Weights of a small GPT-style language model, trained from scratch on English Wikipedia.
Size: 13 layers, width 512, 8 heads of 64, MLP 1024 ReLU, vocabulary 8192.
Architecture: LayerNorm before each block, learned positions, biases.
Training: a variant of Muon for these matrices, 373M tokens.
MLP neurons of a small language model. Each row is named by its layer, matrix (up: input weights) and neuron, and shows model dimensions 368-495. Each number is 50 + 12 x the weight over its row's rms, rounded and kept within 0 to 99.
Before each neuron's rows, "fires in" lists the words (lower case) most often at its 100 highest values on Wikipedia text that the model never trained on.

fires in: "final", "championship", "game", "match", "finals", "win"
L3.up267:60 37 51 56 41 56 62 46 45 38 73 47 52 40 70 44 35 53 59 56 27 36 51 40 58 80 60 42 58 62 39 42 47 59 38 55 47 46 31 46 58 54 70 65 40 61 51 60 66 38 56 69 45 48 51 19 46 64 42 48 51 56 45 66 54 59 47 59 63 56 60 42 56 50 45 44 51 56 41 63 38 41 31 64 36 61 52 49 47 44 49 42 29 57 49 38 51 54 54 78 25 59 55 41 67 52 53 76 45 51 50 47 59 54 64 51 55 45 48 77 34 59 34 51 66 52 50 44

fires in: "city", "night", "mi", "simmons", "mimeograph", "police"
L2.up981:57 53 45 67 57 46 55 68 65 40 45 44 42 55 66 62 55 53 56 67 57 38 41 47 44 58 48 54 55 36 45 48 24 62 24 63 45 55 52 46 47 58 48 31 54 76 45 50 63 61 34 16 47 49 57 66 38 52 46 61 65 65 48 50 55 66 43 74 56 61 65 63 52 52 52 43 62 43 54 51 47 42 56 44 40 28 47 44 46 46 44 64 37 37 78 43 62 34 37 42 42 56 42 60 48 60 47 52 55 49 38 61 79 65 57 63 31 72 46 61 56 61 24 46 74 63 49 46

fires in: "and", "all", "out", "women"
L3.up772:49 59 42 43 76 57 46 21 45 36 80 58 60 71 56 68 52 36 55 41 53 37 59 69 52 61 50 46 65 61 51 53 35 36 58 83 40 63 46 35 62 52 54 56 58 59 62 42 48 50 49 69 51 48 40 59 38 50 47 43 39 45 41 46 41 46 35 67 64 78 32 65 37 38 55 49 43 60 40 37 48 88 43 42 43 53 75 51 24 49 60 48 37 37 52 40 28 41 50 60 35 56 67 46 47 61 52 48 61 31 73 61 61 61 53 53 45 53 50 65 51 55 47 46 26 33 58 51

fires in: "university", "hall", "side", "countries", "metering"
L2.up693:56 54 39 63 77 57 36 58 54 39 49 51 51 49 45 52 44 45 37 47 50 48 52 31 44 55 34 68 43 38 60 60 60 22 40 48 50 59 57 70 41 55 57 57 46 32 30 29 46 22 71 41 42 49 60 29 58 60 43 64 53 34 33 58 41 37 52 35 41 49 61 56 58 50 66 50 41 32 60 47 68 63 41 40 52 54 45 44 50 52 36 56 25 46 49 43 47 58 50 56 49 49 57 55 45 51 49 43 77 43 44 50 50 41 64 38 84 79 50 38 42 44 59 52 42 45 53 49

fires in: "years", "hapoel", "position"
L3.up245:41 42 53 63 46 36 52 49 67 43 62 48 69 55 49 54 52 44 48 60 28 64 57 72 47 27 50 46 35 35 35 56 37 39 70 35 56 50 69 45 62 68 59 55 31 64 49 68 38 57 60 40 63 64 71 72 28 66 37 32 42 55 76 70 52 55 64 61 54 46 46 22 55 38 48 36 48 46 63 54 60 42 50 64 37 35 56 75 53 59 24 87 55 27 72 42 36 63 66 45 53 70 40 35 50 42 46 49 42 65 50 51 57 59 46 59 40 43 49 62 60 56 58 77 32 53 44 56

fires in: "of", "with", "for", "love"
L8.up685:55 46 50 42 47 61 46 69 46 56 50 30 48 38 51 52 52 53 58 61 47 37 29 42 44 57 75 26 49 40 55 48 69 60 43 56 45 54 54 52 29 49 64 62 63 52 36 51 46 45 49 48 58 38 63 46 37 51 59 65 47 54 29 54 49 39 30 45 62 39 50 51 49 41 53 44 46 45 42 59 63 59 53 27 64 55 60 42 48 59 41 41 86 64 32 45 45 29 57 55 37 55 45 56 45 37 66 33 72 54 57 59 41 61 41 64 36 55 69 36 55 60 53 50 50 39 39 60

fires in: "born", "from", "no", "since"
L3.up35:25 36 43 43 34 58 56 53 37 72 50 56 66 36 61 37 50 43 61 47 55 68 50 50 47 46 50 44 43 55 41 47 43 41 40 56 38 65 51 61 44 56 60 49 41 50 75 58 54 50 60 61 25 46 52 57 39 44 49 56 44 41 54 55 43 31 76 45 49 49 49 54 56 52 46 44 42 41 54 39 50 28 71 70 55 48 38 53 40 56 47 19 54 41 52 53 50 58 19 68 45 53 59 27 65 65 54 67 66 57 34 51 28 59 44 61 45 50 56 51 38 69 48 42 78 61 19 49

fires in: "after", "public", "received", "failed"
L2.up668:32 60 72 62 63 93 60 38 54 48 51 38 62 75 53 57 34 47 51 69 47 64 47 50 57 43 36 39 48 59 79 75 26 51 43 54 32 40 43 55 53 66 55 40 55 63 50 58 66 44 44 62 46 35 61 42 52 43 62 43 45 45 21 43 52 61 55 51 59 58 60 58 43 60 48 65 30 46 60 54 45 50 74 56 44 41 44 59 53 34 47 54 59 65 59 69 52 40 45 63 80 35 46 19 63 58 58 56 47 34 63 53 49 36 60 40 43 39 54 39 70 71 45 53 57 43 51 44

fires in: "it", "position", "band", "liquid", "pacific", "jump"
L2.up850:46 26 38 48 20 46 65 31 31 52 54 48 35 38 65 40 41 50 25 21 79 56 77 53 11 50 58 45 46 18 38 53 32 57 57 56 52 43 54 52 75 57 60 47 52 61 47 42 45 45 51 47 35 41 40 58 59 30 54 62 34 49 27 56 52 69 50 65 42 33 73 56 31 74 53 76 45 48 48 43 43 58 28 42 66 44 45 52 35 42 79 77 26 40 77 70 43 62 57 55 74 17 56 57 40 36 47 44 32 37 44 51 67 54 63 75 52 54 26 38 61 42 45 58 32 49 47 44

fires in: "is", "died", "sites", "stadium"
L3.up869:42 41 60 45 52 65 53 67 49 45 37 39 52 66 63 68 38 71 64 47 52 59 51 43 55 48 55 75 68 66 55 63 37 49 23 57 42 58 58 61 53 33 63 48 55 67 57 36 45 53 70 52 45 50 50 61 33 36 71 63 26 36 50 26 24 51 50 71 56 58 48 44 29 67 34 50 49 52 28 50 63 67 41 58 67 30 34 28 47 50 72 50 57 46 43 66 24 40 28 43 51 47 51 55 42 79 48 29 57 49 43 53 61 45 46 49 55 67 48 65 41 33 57 49 56 46 47 53

fires in: "second", "own", "single", "geothermal", "same", "scenic"
L2.up372:54 63 42 66 58 56 51 68 39 51 36 56 46 42 49 65 56 59 77 49 16 46 40 43 74 46 52 48 33 46 46 52 75 35 49 63 35 20 53 41 58 48 57 56 55 31 57 37 56 56 50 57 42 42 49 35 57 43 48 39 72 39 59 52 68 50 48 56 49 17 27 57 61 50 34 56 44 57 33 55 53 60 48 67 50 32 64 51 50 38 52 58 45 55 45 46 46 56 52 46 43 40 55 52 32 64 51 37 61 45 52 37 51 43 53 51 58 56 55 62 43 56 54 43 63 47 46 49

fires in: "have", "has", "include", "can", "listing", "length"
L3.up974:40 63 48 61 37 48 53 66 67 56 50 41 60 55 34 50 44 32 51 60 48 50 28 44 52 60 39 35 62 68 32 37 65 46 47 67 55 41 71 55 43 47 31 51 41 58 42 41 56 31 45 48 56 38 49 28 43 53 43 48 31 41 50 53 46 35 78 64 61 47 41 62 47 62 62 49 46 50 35 54 54 57 52 73 50 44 65 59 46 73 76 40 45 45 55 72 62 65 20 58 78 40 37 44 46 70 53 41 53 53 34 71 49 43 58 30 50 62 50 48 37 49 62 48 72 52 48 62

fires in: "career", "debut", "length", "geothermal", "appearances"
L3.up249:64 52 27 77 48 67 62 56 45 21 57 44 45 34 64 60 64 41 80 46 46 52 57 33 56 81 60 48 69 48 37 33 45 35 38 56 73 47 26 51 58 34 48 39 51 64 49 52 50 68 55 44 54 54 49 35 72 33 33 77 53 29 54 49 66 53 51 66 59 35 66 37 43 45 59 27 46 60 41 59 54 39 62 70 43 58 58 45 43 48 70 63 65 62 51 56 71 46 36 53 61 34 63 62 63 55 40 53 65 50 67 30 58 35 66 52 43 40 55 60 51 27 39 51 62 47 54 65

fires in: "had", "covered"
L2.up402:64 27 59 52 66 41 39 64 52 25 39 28 71 45 44 40 61 51 60 20 54 51 49 43 24 63 67 52 31 41 41 50 43 55 63 51 50 37 54 45 51 37 61 34 53 70 47 48 47 59 23 34 70 22 44 41 40 41 55 48 54 54 46 63 39 63 46 42 32 41 53 36 47 63 49 67 50 42 48 58 63 49 49 51 69 61 45 69 55 50 69 57 69 52 34 37 47 53 45 40 42 39 53 61 57 42 56 49 57 56 40 63 56 54 58 59 42 49 69 59 71 49 49 66 64 73 39 36

fires in: "also", "just", "mi", "km", "generally", "typically"
L3.up788:63 49 56 33 64 42 50 45 54 31 62 57 49 41 34 37 34 28 75 52 56 71 38 62 49 86 60 48 58 64 33 59 27 57 52 35 21 50 66 59 55 42 38 69 61 39 33 70 52 43 48 69 64 50 55 29 67 36 62 28 59 67 71 44 65 50 59 31 44 47 48 52 57 45 51 61 42 47 65 47 46 47 34 71 56 34 43 27 55 34 45 42 54 64 31 49 46 42 58 67 41 48 52 48 66 45 70 38 57 63 47 61 48 45 46 68 42 60 70 55 47 65 48 17 54 50 56 56

fires in: "early", "during", "late", "second", "end", "first"
L2.up926:64 69 36 56 73 56 56 41 53 36 55 49 44 66 52 39 45 46 78 49 63 49 46 36 68 42 71 53 42 65 39 66 44 31 60 52 49 66 59 59 54 50 38 37 47 53 51 63 68 71 40 62 61 68 64 68 39 51 51 61 64 30 39 51 31 49 65 43 25 23 49 60 64 47 55 47 42 31 56 69 43 30 55 47 41 36 59 64 52 61 40 46 10 51 56 42 41 88 58 30 31 71 49 30 74 37 52 51 61 55 46 47 51 54 37 35 55 39 61 61 58 55 72 68 54 69 42 48

fires in: "made", "make", "earned", "obtained", "awarded", "confirmed"
L3.up78:64 28 51 44 41 63 49 40 38 59 45 58 68 65 58 48 61 54 74 48 41 26 71 54 44 51 50 52 51 56 44 57 50 58 52 45 31 58 46 43 39 73 49 47 52 64 26 42 46 63 46 72 41 56 38 45 37 43 47 64 86 62 47 60 39 68 50 22 44 55 53 59 40 34 69 45 52 58 55 62 43 54 45 44 46 65 54 70 53 58 50 36 46 47 65 29 39 59 21 49 49 34 68 50 56 36 65 74 30 38 40 27 39 37 48 29 68 53 58 47 36 39 33 54 62 60 68 46

fires in: "second", "early", "maine", "best", "rock", "bodø"
L3.up575:54 21 46 46 35 48 55 49 19 40 55 49 42 57 42 61 29 53 43 46 42 69 57 48 50 32 44 47 49 53 49 82 34 39 46 49 64 37 38 39 48 59 60 46 53 58 58 76 70 66 50 55 58 68 55 52 45 56 58 42 57 53 26 65 47 61 61 25 44 48 66 47 68 65 41 38 18 70 43 55 41 58 57 55 66 12 34 68 40 57 56 47 54 63 53 80 41 54 55 53 55 60 60 51 63 29 62 53 51 40 55 70 52 51 48 24 40 47 61 49 42 60 62 30 54 77 25 64

fires in: "than", "junior", "drago", "damage", "age", "dance"
L2.up780:63 33 35 39 66 42 43 57 71 32 56 35 40 64 50 60 68 43 46 56 34 63 66 52 37 64 63 28 66 25 31 52 36 49 46 59 63 40 48 41 43 38 36 46 42 57 43 34 43 44 35 47 54 43 50 64 73 72 50 33 53 32 45 29 50 49 47 31 49 43 52 49 56 50 54 66 61 50 55 37 55 43 56 46 61 60 51 41 43 52 55 41 27 39 71 25 52 50 54 54 47 49 23 55 85 44 58 56 60 55 49 36 54 42 48 61 41 71 52 49 53 44 47 47 43 25 64 54